MLP neurons of a small language model. Each row is named by its layer, matrix (gate and up: input weights; down: output weights) and neuron, and shows model dimensions 16-79. Each number is 128 + 32 x the weight over its row's rms, rounded and kept within 0 to 255. A neuron's up and down rows have the sign that makes its largest values positive.
After each neuron's rows, "fires on" lists the tokens most often at its 100 highest values on Wikipedia text that the model never trained on.

L2.gate507 [112  90 170 106  80  87 114 132 112 111 118 184  89 136 162 174 112 139  86 180 191 139 174 113 101  55  85 108 109 137  94 117  84 164 160  90 145  69 154 192  47 107 161 124 103 139 103  96 144 163 167 160 138 164  94 123 138 139 131  82  99 128 155 137]
L2.up507 [167  97 159 156  60  95 138 149 151 130 114 163 163 152 109 114 114  92 131 185 145 129 136 147  85  75 157 145 173  86 131 178  83 138 128 166 195 172  90 118  87  89 163 103  79  93  74 109 112 108 133 157 162 201 163 104 151 107 126 121 105 132 100  89]
L2.down507 [153 101 196 140 141 204  57 112 102 118 141 141  76 157 158 133 128 127 126 168 158 178 119 132 149  78 107 116  98 136 105  73 147 112 141 179  76  99 158 161 122 117 136 141 136 132 151  90 103 105 128 107 198 145 151 118 143  69 115 105 161 105 123 109]
fires on: "H", "–2", "L", "F", "O"

L6.gate531 [ 78 148 110  95 175 160 158 108 130 183 176  85 136 172 126 108 157 132 105 129 124 125 104  81 126 154 119  61 103 182 109 131 105 110 142 162 138 117 123 188 100 149 197 144 158  54 118 125 137  97 147 173 150 184 145 153 116 169 105 140 147 130  92 179]
L6.up531 [101 105 125  73 121 123 160 179 130 120 169 107 139 106 120  59  81 129 118  73 108 162 158 134 110 137 132 111 122 159 182 137 102 125 137 128 103 120 141 136 168 137 115 174 194 168 110 132 182 123  91 128 129 180 121 149 163 192 140 176  94 125 137 180]
L6.down531 [110 126 139 148 132  81 126 102 122 127 121 113 107 113  96 120  85 103  96 134 154  80 130 118  89 118 144 125  69 201 163  93  59 109 120 219 163 171 120 132 129 104 153 168 147 165 117 182 157 121 152 153 161  81 165 130 139  74 145 102 152 169 179 112]
fires on: " and", " as", ",", " or", " than"

L2.gate889 [131 158 177 104 169 131 134 104 146 141 192 151  61 117 138 160 119  87  96  97 101 146 149 150  97 148 117 146 148 166  88 154 148 116 121 150 137 121 117 110 122 108  93 178  93  86 129 169 122 127 146 128 139 114 103 185 103 145 108 115  91 124 151 106]
L2.up889 [123  74 161 125 102 112 118 140 118 162  99 121 107 144 129 187 127 104 152 139 166 124 121 142 123 130 150 135 181  99 194 158 139 149 184 128  96 114  71  98 147 105 122 133 154 100 116 133  98 139 131 109 112 236 136  99 138  90 123  81 122 123  96  91]
L2.down889 [138 202 101 161 100 136 164 105  48 127  93 153 140 142 113  89 117  57 114 144 107 154 101 201  99 146  92 122 138 118 116 142 181 113 136 110 138 140 122  89  22 126 112 132 158 144 189 110 123 172  79 133 137 151 170 136 156 154 118 145 145 124 147 147]
fires on: " /", ")", "\n", " where", ":"

L2.gate649 [143 164 138 187 166  74 117 138 126 184  76 132  97 135  93 103 160  92  92 168 133 135 129 102 121  85  72 109  95 197 150 150 176 142 131 126 123 132 101 145  85 180 185 106 147 145 135 125 132  80  54 132  82  55 195 129 163 152 127 155 152 109 119 120]
L2.up649 [153 188 130 160 148  50 157 128 148 176 129 131  51 178 119  94 185 105 105 173 144 125 134 128 122 167  92 131 106 161 173 167 107  96 156 149 107  83  94 121  70 145 110 113 126 127  68 188  69 143  36 133 110  75 134 114 174  87  82 136 141  62 158 125]
L2.down649 [ 91 143 148 146 140  90 185  87  78 109 128 108 144 192  87 140 228  88 145 149 199 152 141  87 138 116 156 113  92 166 154 152 132 137  69 169 159 110  63 216 146 115  72 152 126 108 127 137  82 146 111 150  95 146 159  96 148 115  56 172 179  92 176 149]
fires on: " On", "On", " Saint", " San", " –", " on"

L3.gate123 [ 86 133 142  95 165  51 113 151  92 137 160  89 147 150 100 108 140 131 155 153 134 130  94 127 129 126 107  87 197 123 108  85 136  88 114 131 146 125 114 155 227 164 144 131  92 125  68 130  88 177 136  92 139 171 103 160 100 139  88 134 143  96 133 105]
L3.up123 [117 144 114 110 190 116 172 149 175 154 114 126 173 133  79 196 128 131 109 180  88 144  99 115 112 151 127 133 105 137 133 133  85 129 120 164 116 120 114 133 132 135 149 166  89  74 138  98 102 141 175 110 146 114 136  73 175 113 172 140 173 125 160 101]
L3.down123 [134 133 141  89 134 112 130 191  81 156 168 132 131 167 128 165  99 179 151 143 109 126 130 176 195 131 185 145 100 134 123 165 131  64 133 154 124  95 105  67 128 132 155 152 159 174 110 108 120  66 126 116 165 108 159 103 138 196 147 125  96 153 135 114]
fires on: "p", "y", "m", "ri", "g"

L5.gate917 [118 129 142  97 173 159 149 133 158 116 126 157  64 158 164 115 171  72 119 104 139 116 127 112  74 128 164   7 148 115 113 149 110  83 162 149 144 132 171 139 147 192  82 134 140 174 122 126 151 119 117 129  76 116 115 140 121 121  78 136 178 168  85 102]
L5.up917 [111 133 122 116 151 156 122 152 122 184 132 128  95 112 139 127  96 173  31 124 109 155  99 191 113 138 170  80 150  87 104 145 169 150 147 223 120 177  93 100 136 110 207 180 134 156 109 137 154 132 136 111 156 165  97 113 123 112 166 166 173 108 146 115]
L5.down917 [150 118 101 144  96 154 158 149  78 169  84 192 139 151 119 173 144 146 148 127 136 149  96 114 151 166 147 127 162 114 138 145 134 149 102 112 140 166 176 170 149 105 143 117 121 113  97 148 101 109 153  77 120 105 110 166 103  47 134 108 127 157  87  56]
fires on: "or", "ress", "om", "f", "ut", "ate"

L3.gate65 [102 166 135 165 102 135  89 140 113 110  91 123 150 175 174 154 146 190  63 133 127  98 186 127 161 154 157 160 137 119 140  36 149  83  97 150 100 127 163 101 107 175 149 108 122 152 107 111 136 169 143 141  98  88 125 124 129  90 181 132  73 167 104  98]
L3.up65 [161 131 113 133  74 150  96 165 133 137 112 147 160 178 122 108 119 152 140 125 136 110  94  84 138 145  36 156 104 159 102 113 174 102  92 153 153 150 123 129 122 134  86 115 114 175  90 105 116 165  80 155  31 104  97 164  57 187 197 150  89 171 109 147]
L3.down65 [124 108 148 115 127 178  93 101 133 156 103 173  79 121 155  71 102 143 105 102  88  85 112 186  75 139  92 163 140 164 158 186  99 168 110 142 134 130 140  92 144 178 121 126 169 151 138  83  95 179 124 138 141  75 125 122 134 185 124  84 119 104 134 117]
fires on: "ra", "t", "ñ", "ell", "ri"

L3.gate442 [148  88  95  57 159 124 165 125 110  70 139 150 150 124 147 122 161 179 109  80 135 114  95  48 144  69 133 125  89  84 175 111  86 131 144 170 122 152 121 146 172 153 140 115 121  84 144 161 115 110  92 136  91  88 131 150 171 140 152 124 147 113 119 144]
L3.up442 [155  91 132  93 178 118 156  87  93 110 150 149  84  72 135 118 150 165 119 114 121 142 104 124 179 184  85 134 143 127 132 129 104 170 135 113 143 172 139 142 174 175  93 145 152  76 158 179 175 174 140 149 108  88 123 144 141 112 144 125 171 106 140 126]
L3.down442 [167 152 123 148 158 169 210 164 152 153 152  89 104 135 170 101 173 157 108  77 125 121 132  96 122 229 136 142 136 155  96 138 123 154 149 139 108 227 137 144 143 139 184  76 175 144 141 147 122 140  99 115 105  84 193 122 142  68 102  85 124  61 122  90]
fires on: ":", ";", "e", " cover", ");"

L3.gate254 [129 131 123 169 143 133 124  93 144 189 145 176 105 106 148 152 139 194 114 117 114 189 185 148 167 175  78  77  78 134  87 130 137 164 109 123 100  63  99 120 165 114 132 167 166 127 115 121 138 134 152  87 140 146 135 127 118 102  63 129 124  89  96 101]
L3.up254 [143 162 118 155 111  46 111 114 170 123 123 121 127 136  53 170 117 102 107 126  85  95 105 119 141 177 152 157 114 186 134 133 133 145 119 148 110 113 100 119 120 118  80 158 162 139  97  89 101 169 129 115 119  84  83 129 113  67 142 111 139 137 140  72]
L3.down254 [103 104 136 141 130 127 130 156 170  95 116 106 117 145  96 118 159  93 158 102  94  90 137 129 121 133 132 132 102 111 145 149 150 143 137 136 158 169 167 131 170  96 181 152 144 128 117  77 120 130 125 128  69 130 114 100 164 101 147 105 161 107 110 127]
fires on: ".", " |"

L3.gate543 [146 143 107 165  84 120  76  90 162 145 142  85 189 149 146 150 150 138 139  98 162 161 152 129 106 173  91 140 113 180 125 121 129 118 124 125 148 162 139 151 150 129 118 167 111 120 163 139 167 162 112 144  85  82 118 121  52 122 115 130 154 171 111 105]
L3.up543 [154 154 115 133  70 114  85 129 133 217 130 132 150 135 146 143  86 141 143  84  98 116 123 106 127 156 114  76 124 129  97 132 112 158 139 112 130  90 104 143 156 159 109 143  96 124 174 129 158 119 169 114  91 115 154 134 123  93  95  80 100 132 156 108]
L3.down543 [166 109 108 173 125 109  94 124 145 190 102 112 155 139 120 124 101 121 135 103 141 207 142 152 127 133 143  84 130 178 178 152 100 104  76 109 108 202 106  96 151 159  93 126 150  98 155 108  79 142 141  69 146 169 160 130 143 163 125 103 114 154 163 170]
fires on: "\n", "ter", " inter"

L3.gate688 [126 140 105  56 164 104  68 174 135 152 136 107  72 141 120 136 133 117  92 112  62  71 125 142 155 155 105 171 137 154 106  80 165  81 112 183 123  82 125 135 117 111 107 129  99 119 184 106 124 154 155 176  89 147 136 153 132 114 114 117  84 211 175 120]
L3.up688 [161 105 142  97 142 120 164 156 123 100 111 137  76 115 108 104  95 118 118  78 140  53 124 109 134 121  85 137 124 141 163  93 148  70 142 161 152 117 113 104  99 110 106 168 135 103 180 159 150 214 155 124 153 130 179 123 129 128  82 143 121 113 149  98]
L3.down688 [142 135  87 107 111 139 190  72 170 189 103 160 192 130 174  90  91 132  89  80  91 117  32  67 153 170 139 126 115 123 164  93 135 143 110 135  92 171 104 129 112 123 129 127 169 143  92 129 125 128 162 141 139 128 129  96 173 137 204 111 105  97 109 178]
fires on: "d", "te", "e", "a", "mo", "k"

L2.gate697 [101 145 143  85 119  84 136  42 134 106 121 170 140 117 203 151 111  96 173 113  94 119 128 126 110 146 123  74 135  66 151  94  87  98 106 121 129 138 200 122 114 134  69  85 165 129 125 108 122  76 194 132 128  47 134 151 116 176 140 185 135 122 137 109]
L2.up697 [147 155 144  97 221 130 128 147  68  75 214 146 101 103 115 139 109 134 153 150  83 158 121 151 131 138 154  89 176 146 122 102 124  98 194 151  72 131 127 113 146 171 168 151  98 125 131 120 107 155 142 164 106 141  99 121 125 171 179 186 168  63 133 156]
L2.down697 [136 156  96  94 173 109 141 117 114 198  79 149 208 130 117 156  92 180 102 127 156 132 106 199 166  88 181 116 113  93 133 143 166 133 121  77  75  89  96 122 103  77  76 122 159 159 125 157 128 113 149 110 124 120 138 113 119 206 172 107 151  96 124  78]
fires on: " |", "---|---|---|---|", " by", "ull", " pass", "|---|---|"

L2.gate186 [179  85 140 159 130 155 172 122 167  99 160 126  99 124 184 120 133 106 136 138  86 137 160 119 107 150 146 134 120 106 114 123 138 146  92 145  99 235 175 168 125 182 123 101 175 139  97 130 138  82  96 176 136  22 114 117 110 110  94 149 118 100 172 134]
L2.up186 [195 152 125 126 142  35 103  89 171  98 120 108 121 140 161 142 185 140  95 148 136  88 113 194 101 133 150  91 139 114 106 124 176 118 107 140  97 143  78 150 204 202 137  61 131 107 105 164 178 128  88  78  89 123 101 124  84 134  97 169 119 142 121 116]
L2.down186 [156  66 127 127 177  92 135 183 116  62 132 112 156 174 159  80 115 107 144 130 157 145 113 111  95 127 125 166 116 121 110 127 125  86 165  63 132 150 129 152 124 141 155 129 107 108  61 165 153  69 106 169 139 122 150 106 188 103 125 112 120 161 100 124]
fires on: "ma", "e", " ma", ":", "che"

L2.gate808 [124 118 128 200  83 102  20  62 143 131  81 149  85 116 151 170  91 123 169 128 144 153 110 117 112 126  69 178 174 193 112 119 132 172 140 127 126 105  83 116 185  98 183 152 142 195  75 100 154 146 137  97 138  72 127 128 125  85 138 120 140 112 142 116]
L2.up808 [147 172 107 169 103 100 103  99 152 164 108 113 104 156 127 107 116  85 131 126 164  82 152 141  85 109  83 119 183 208 111 136 109 146 162 128 202 114 101  95 138 128 164 178 116 128 162  83 177 150 145  64 118 101 156 142 117  96 121 142 148  73  87 120]
L2.down808 [113 121  98 172 196 112 121  88 156 147 157 110 156 104 120  83 145 164 190  96 110 185  64 140  73 107  83 115 169 190 111 187 139  94 151 116 169 141  96 149 103 107 160 188 122 174 132 119 127 156  78 149 173  56 109 104  91 190 158 111  58 130 126  94]
fires on: "id", "\n", "is", " claim", "kin", " of"

L5.gate453 [ 79 125 130 144 146 104 159 132 146 109 109  92  79 160 131 136 166 147 180  90 115 127 102 129 183  71  95 118 143 148 186 149  81 145 151 158 186  92 142 100 175  74 156 126 100 128 142 159 114 153 105 203 130 160 102 139  41 144 127 144 192 133 105 132]
L5.up453 [143 108 114 127 142  87 111 120  79 145 114 155  42  82 171  75 161  47 114 116  95 107 110 150 154 107 161 118 106 133 122 146  85 143 109 112 131 120 147  95  59 121  87 147 127 141  78 112 142  78 155 141 133 140 139 128 171 132 103 166  98 117 190 161]
L5.down453 [103 164 121 153 158 128 121 125 111 186 183 128 202 159  78  98 162  56  57 144 125 121 153 161 145 141 120 127 167  85 101 138 118 159 100 125 132 145 135  61  91 123 132 113 146  97 102 125 137 108  96 133 174 106 112 131 101 143 114 207 152  93 126 132]
fires on: "s", "ec", "con", "amp", "on"

L6.gate736 [ 74 132 124 115 132 133 192 135 163 185 161 122 101 102 119 143 122 153  77 106 107 123  78 112  88 119 151   0 156 204  90 140 113 108 106 110 174 128 187  80  71  80 138 120 144 104 212 116  29 174 126 138 152  69 152 112 143 125 157 104 166 106 167 134]
L6.up736 [ 78 159 142  99 122 196  76 116 172 118 140 169 110  94 141 129 132 108 146 184 157 124 175 150 164 172 126  68  80 103 127 101 108 146  77  97 150 156  64 164 153 121 112  94 167  99 118 127 121 158 151 145 167 116 186 147 115 113 158  80 113  88 141 127]
L6.down736 [153 140 130 120 160 101  73 115 123 164 219 101 138 130 143 170 138 143 121  98 154 121 140 133 141 134  54 120 111 127 174 160  84 169 153 110 134 212 107 117 134 139 107 110 126 104 100 123 105  99 108  87 150 110 104 153  80  61 173  96 190 173 121 123]
fires on: " |", "p", "op", " Mo", "me", "ip"

L2.gate843 [146 122 141 143  82 140 132  91  98 152 153 184  90 131 183 135  79  58 123 155 141 125 157 152 122 115 120 181 108 132 104  88  84 111 151  57 132 116 179 120 134 185 137 135 177 121 130 110  68 132 100 147 114 158 107 133  69 112 141  62 153 177 122 155]
L2.up843 [130 114 174 127  86 101 131 108 110 153 167 114  83 125 181  84  56  73 122  59  97 116 130 136 131 134 132 169 138  69 118  74 118 131 130  84 123 138 167 116 144 153 145 107 149 138 122 148  64 123 148 127  98 118 124 108  87 102 162 123 173 163 150 160]
L2.down843 [114 145 119  95 154 146 174 139 137 105  84 127  85 103 123 117 131  82 127  72 179 127 120 130 200 146 154 125 145  65 142  45 118 149 132 112 178 121 156 159 166 189 148 116 150 100 146 113 179 173 126 151  99 164 193 132  86 176 111 154 174  92  87  76]
fires on: ";"

L2.gate420 [135 121 157 136 102  87 141 120 100 177  99 157  78 138 108 151 133 109 104  79 147 162 148 141 103 124  96 164  81 134  87 131 156 126 120 134 188 198  31 122  95  99  96 134 159 138 152 179 178 130 122 128 156 108  76 104 160 120 158  90 102 111 117 108]
L2.up420 [132 104 197 184 134  81 150 159 101 168 136 139 138  84 144 101 117 129  93 105 179 124 118 159  80 154 105 152 117 182 120 164  99 116 155 131 149 132  51 105 113 125 144 115  85 111 154 176 137 139 113 148 138 135  19 106 175 112 135  45 136 140 129  78]
L2.down420 [ 81 180 192 172 121  76  91 129 145 150  96 155 119 166  67 128 141  85 120 109  69 132 140  90 152 173 112 155 151 112 139 163 115 120  99  85 148 104  92 152 118 123  42  90 131 119 163 155 153  93  85  68 157 133 108 100 172 132 134 160 133  98 122  82]
fires on: "===", ")"

L8.gate1212 [120 131 166 113 118  95 116 123 119 114 145 166 144 126 102 148  78  72 117 116 147 162 122 141 137 118 141 135 110 115 150 145 139 160  98 104 204  92 204 145 145 155  91 146 115 176  70 108 148 164 137 129 149 150 171 103 145 100 115 111 169 143 109 140]
L8.up1212 [ 86 134 158 120 109 113 106  99 133  99 103 113 113 103 127 184 117 161 117 171 104 144 134 139 121 143 144 118 113  98 196 125 127 122 131 126 134 118  78 147 165 169  94 111 127  93 128 155 179  56 109 130 124 152 180 147 124 122  89 108 137  98 111 118]
L8.down1212 [162 114 148 138 109  81 139  86 140 153 125 145 138 114 148 104 159 115 192 157  99 117 174 130 100 103 151 137 163 102  91 126 152 107  64 188 117 104 135 167 109 126  97 140 146 152  93 154 162 107 126 160  77 164  83 152  93 155 144 116  83 115 147 154]
fires on: "ar", "in", "n", "s", "ed", "See"

L2.gate154 [ 90 106 167 146 105 174 100 137  84  96 117 142  72 125 196  91  70  90 149  56 130 132 134 146 108 129  99 134 104 119  91 171 165 148 161  57 111  86 135 145 101 133  47  88  80 179 173 170 129 124  90 189 114 135  72 143  66 140 112 126 131 157 161 128]
L2.up154 [115 118 144 144 110 156  64 134  79 121 110  97  91 124 189  99  79 103 141  74  92 112 153 139 122 106  94 157 104 170  92 137 163 132 154  61  59 122 136 170 150 133  94 109  87 203 166 188  85 128 109 151 105 127  64 151 100 125  98 128 146 138 151 142]
L2.down154 [116 172 114  78 175 109 131  91  93 171 139 138  73 148 130  77 150 112 133 176 111 151 143  99 150 118 122  92 116 155 141  71 136 126  62 130 143 154 147  99 110 101 158 101 147 142 147  81 117 116  68 151 132 144 150 147 118 138 112 103 103  82 123 106]
fires on: ";", ");"

L3.gate253 [158  91 103 137 174  66 114 151 151  76 106 105 135 156 122 156 140 129 150 127 150 148 126  47 106 145 133 103 133 159 106 123 116 129 197 139  75 110 126 130 151 159 122 142 116 135 132 135  91 155  81 104  49  83  72 103  95  96 107 118 143 132 181 211]
L3.up253 [ 80 150 107 140 152 108 132 143 103 136 148 106 146 163  78 115  85 116  86 204 119 115 134 156 153 190 103 138 131 156  76 143 195 111 105 221 130 140  85  65  65 122  99 111 119 123 125 109 139 120  95  73 142 141  89  88 187 141  96 159 171 145 152 146]
L3.down253 [143 129 146 129  75 162  69 123  89 163 190 163 106 163 104 117  91 127 120 159 192 144 148 141 156  88 119 199 156 136 149 105 131 140 149 153  76 135 137  86  92 155 108 116  71 159 107  88 114 172 122  78  96 146 104 157 134 182 159 165 124 161 160 136]
fires on: " |", ";"

L3.gate771 [ 84 113 168 137 141 107 148 152 147 147 150 145 154 123  85 145 111  97  79 103  72  97 153 139 161 145 103  96 127 113 122 180 114 146 202 161 134 140 122 121 149 192 104 143 113 132 108  92 130  99 142 131 177 158  95 133 122 113  94 115 131 108 136 158]
L3.up771 [115  59 162 113 165 141 136 189 159 139 119  84 132 189  78 149  72 113  97 120  72  70 104 152 114 123 139 140 114 151  94 134 211 138 155 138 113 168 120 149  40 133 109 144 148 154 104  72 129 122 121 114  71  92 103 104 186  73  97 114 145 138 149 119]
L3.down771 [ 90  75 110  97 132  99 134 111 144  76 181 169 140 136 123 184 158 135 105 129 152 116  92  92  96 124 131 183  91 134  97 152 173 180 100 126 150 147  89 115  65 169 166  73 129  79  55 102 108 160 138  90  55 134 117 109  85 116 107 125 132 114 177 117]
fires on: " |", "|"

L2.gate761 [161 125 136 110 115 136 128 132  83  82 199 158 108  73 127 176 108 126 154  99 179  98 120 152 145 114 103 152 107 121 122  97 153 120 172 115  96 139 191 117 147 184 101 153 136 120 125  81  91 111  95 141 131  89  89 139  77 119 134 154 174 144  58 138]
L2.up761 [197  94 164 121 113 158 139 176  73  66 147 135 130 101 187  93  92 127  98 113 158  96 134 198 153  88 105 175  95 111  96  45 151 129  94 105 109 128 160 209 127 190 107 167  89 136 145 121  76 121  79 134 133 107 110 143  99 124 165  99 149 134  95 128]
L2.down761 [122 113 116 168  88 104 166 130 127 120 101 157 126 144 156 149  55 145 175 123 142 101 220 154 123 134 150 109  90 175  57  94 125 132 138 131 133 168  88 128 160 146 141 117  92 107 177 108 144 176 175  84  83 118 136 177  78 172 125 153 139 106  91 127]
fires on: ";", " are", " were", ":", " was"

L3.gate1130 [109 127 171 187  97  74 153 149 133 107  82 141  78 158 143 203 121 113 117 107 166 121 160 120 184 109 122 100 165 173 117  76 170  77 159 147  55 170 112 168 139 141 134 145 112 171 105  71 150 191 167 140 136 106 101  90 120 131 102 202 126 189 107 125]
L3.up1130 [106 182 102 115  79  82  99 154 124 163 131 132 111 132  79 173 148  99 138 111 131 182 135 119  65 149 126 209 106 141  87 185 128  96 148 134 135 132  72 128 142 147 151 182 111 118 136 128 141 158  75 134  61  99 143 244 127  55 153 132 157 166  59 117]
L3.down1130 [ 77 131 138 140 114  60 182 150 151 119  90 145 113  91  99 162 154 119 135 117 142 148 145 103 112 178 128 123 163 127 188 125 103  96  63 131 128 136 121 172 126 163 137 106 159 132  92  77 173 136 121 119 105 112 106 107  65 151 116 150 140 147 108 143]
fires on: "ra", "l", "h", "ri", "ä", "00"

L5.gate165 [ 83 125 143 122 192  99  86 135 121  74 128  89 202 134 123 133 155  54 120 176 142 108  99  83 105 154 175  92 153 136 169 112 107  85 111 127  93 145 143 138 112 107 133 140 176 128 128 169 156 142 158 115 110  83  84 161  91  62 157 134 130 180 180  62]
L5.up165 [130 137 144 130  81 164 119 163 131 103 140 194 135 111 118 199 120 146  95 116  76 144  96 176 101 130 189  91 172 121 132  75  94 139 101 140  99 130 119  77  61 131 142 180  80 161 147 122 123 125 142 131 137  74  69 112 142 105 169 159 128 145 147 110]
L5.down165 [ 98 149 187 145 126 156 101 180 129  99 151  71 112 195 151  97  41 170 152 112 107 144 135 113 150 100 156 185 124 148 124 105 171 147 159 174  71 159 122 135 130 151 127  58 166 105 136 138 140 185 128  93 178 148 142  72 118 165  98  73 111 123 105 102]
fires on: "or", "ri", "W"

L3.gate170 [ 59  80 171 122 126 117 125 146 125 182  91  95 134 212 138 158 118 107 104 152 142  61 114  57  76 118 191 176  81 102 131 166 114 180 135 110  85 154 111  98 148 129  85  78  97 136 125  73 145  93 142 125 143 161 120  91 145 107  79 158 142 157 115 130]
L3.up170 [ 67  76 231 103 123 109 140 112 125 147 110 139 106 148 174 185 140  98 140 128 174 136  38 106  87 166 158 169 205 155  74 120 116 124 132 110  94 142  85  78  92 146 128  85 153 113  92 130 180  88 178 114  96 105 109 120 180  95  78 145 167 122  65 127]
L3.down170 [112  92 119 196 110  98  78 127 174 108 155 109  59 186 128 137 163 163 114 121 185 136 148 113 109 143 187 111 151  96 142 157 136 129 197  99 153 104 128  86  97 145 128 103  77 112  52  99 131 145 155  88 130 212 136 110 100 112  94 107 125 128 130 129]
fires on: "|", " |", "cent", "mp", ";", "===="

L5.gate18 [103 134 126  86 131 192 130 103 127 182  75 187  87 143 140 165 142 140  76 112  86 131 132  99 130 100 121 138 171 151 108 131 114 157 158 133 110 143 151 113 148  85 122 159  84 125 168  92  87 129 165 116 147 126 193 101 163  96 122 142 172 136  97 164]
L5.up18 [101 203 148 136  80 153 100 132  37 134  71  98  96 155 100 157 120 131 139 156  86 142 141 101 103 112 116 167 132 158 110 125 101 147 160 152 127 176 108 143 111 164  92 176 131 187 178 111 107 148 109 153 117 168 138  50  96 106 118 155 115 160 142 109]
L5.down18 [134 133 129 168 224 119 106  63 165 117 157 125 141 162 107 158 108 168 150 120 112 173 114  87 108 138 118 183 153  82 179 110 144  81  92  81 103 152 114  75 134 132  98  63 124 127 195 115 163 144 154  87 135 149 111 118 176 174 173 150  94 118  88 118]
fires on: "ge", "o", "g", "i", "d", "–2"

L2.gate599 [171 118 168 158 143 138 171 139  94 143 104 118 103 113 153 142 108 186 107  67 146 189 162 118 151 143  59  96  98 122 121 157  95 151 122 143  73 107 198 131 111  43 128 109 171  93 150 125 170  93 145 127 124  74  84 121 130 123 134  44  96 137 108  71]
L2.up599 [201 116 170 168 167 130 172 116  89 149 122 105  66 126 160 137  90 167 120  71 127 170 165 133 175 131  74  91  92  82 107 142  64 147 150 151 101 117 164 125 104  35  97 101 146 121 149 113 191 126 136 124  89  91  84 102 156 134 149  73  74 116  97  74]
L2.down599 [ 56 182 107 184 114 118 204 106 155  67 144 160 115 125 109 149 164 134 106 154  89 169 144 109 109 158 157 151 136  93 128  67 129 167 121 147 149 102 138 147 123  75 152 101 145 117 160  94 126  93  89  82 158  86  78 100 128 133 130 137 124  99 143 123]
fires on: "==", " ==", "===", "===="

L5.gate299 [ 46  97 103 119 109  84  58 133 140  81 158  66  76 128 125 116 145 145 126 201  97 141  96 134 143 100 180 111 136  94 120 117 135 157  94 145 143  97 160 172 124 159 149 149 134 169 117 149  84 148 165 150  96 140 129 176 161 137 127 102 100 165 115  63]
L5.up299 [ 96  93 120 144 100 111 147 180 139 110 104  97 132 135  88 172 139  79  83 103  78 175  96 153 189 118 167 113 132  83 170 103  72  69 128 100  65 104  75  99  82 126 145 146 135 138  76 200  90  97 131 146 159 157 165 176  79 138 105 153  57  93 139 179]
L5.down299 [119 131 165  92 118 105 164 139  93 108 115 136 158 158 191  57  78 124 169 135 167 131 155  46  66 134 126 175  72 147 128 107 143 174 180 147 105  75  94 162  94 132 100  83  93 104 157  60 124 123 143  70  54  97 133  61 158 109 115 106 120 125  88 166]
fires on: "mit", "or", "e", "ap", "o"

L5.gate338 [116 144 134  96  57 120 127  91 131  52 112 161 124 151 151 111 139  66 188 120  97 146  87  45  58 102 179 109 146  72  76 128 116 146 164 125 177 104 146 113 120 149 105 176 126 174 130 123 160 111 149 117 107  63 157 106  98 155 127 112 115 115 140 127]
L5.up338 [104 127 114  79 192 159 105 145 127 143 106  99 132 102 131 172 158 119 174 175 118 132  99  65 187 100 119  69 123 133  82 212 111 136 128 148 157  87 107 135 120 145 129 106 147 160 107 101 126 156  98 156 105 126 141 174 147 186 101 170 148 117  67 119]
L5.down338 [141 111 196 101 130  81 118 176 126 140 167 177 128  71 156 137 111 102 135 128 108  86 139 163 103 147 152 143 113  98  97 125 132 129 108 162 127 123 182 117 143 120 156 101 140 114 166 168 146 119 116 147 135 129 130 114 133 119  77  81 115 139 185 166]
fires on: "\n", "|---|---|", "---|---|---|---|", "s", " time"

L8.gate1078 [134 124  96  90 109  85 138 130 147 193 169 138 125 153 100 110  92 180 129  92 105 192 166  97 125 146 110 159 128 143 101 193  91 109  49 200  98 131 139 119 117 101 102 138 158  88 106 106 122 108 101 159 210  95 158 132  73 154  99 156 127 107 119 111]
L8.up1078 [130 145 127  76 153  50 210 140 106 104 121  99  75 122  78 121 144 119 133  96  80  99 210 172 120 158  92 166 155 134 182 132 164 111  81 156  80 177 170  76  70 162 151 165 137  89 114 150 155 135 147 196 100 195 148 112 163 137 171 126 115 105 150 163]
L8.down1078 [104 127 107  91 118 111 132 165 153  54 154 162 154 154 159 130 127 146 163 108 158 140 120  94 118 118 118 134 155 152 162 153 117 111 118 139 157 154 132  77 165 128 158 131 165 118 141 142 139 115 137 109 189 102 139 141 169 108 142 129 123 101 149 138]
fires on: " as", ":", " the", " called", ",", " named"

L2.gate413 [172 191 121  76 159 150 120 222 120  71 114 118 106 145 126 118 150 116 154 118 154 128  67 150 155  65 123 102 142 151 154 135  85  97 112 104 138 139 207 176  99 109 144  86 167 132  55 163 128 171 127 108 119 165 166 105  90 138 125 126 140 132 132 110]
L2.up413 [ 96 163  99 129 158 190 159 141 137  68  75 115 134 134 123 106  90 101 160  97 149 104 137 120 132 125 135  90 110 144 140 154  81  75 134  89 184 143 134 154 131 120 128 127 107 130 106 174 145 146 143 145 131 146 141 105  82 134 132 149 138 125 179 100]
L2.down413 [111 146 100 121 140 121 100 122 135 113 109 100  72  84 129 169 149  85 175 143  95  83 133 101 102 164 143 180 137 128 142 174 142  91 111 138  89 118 104 178 150 106 101 126 142 166  78 142 125 167  96 104 153 102 146 118 155 119 134 109 111 117 148 144]
fires on: "–", " Sea"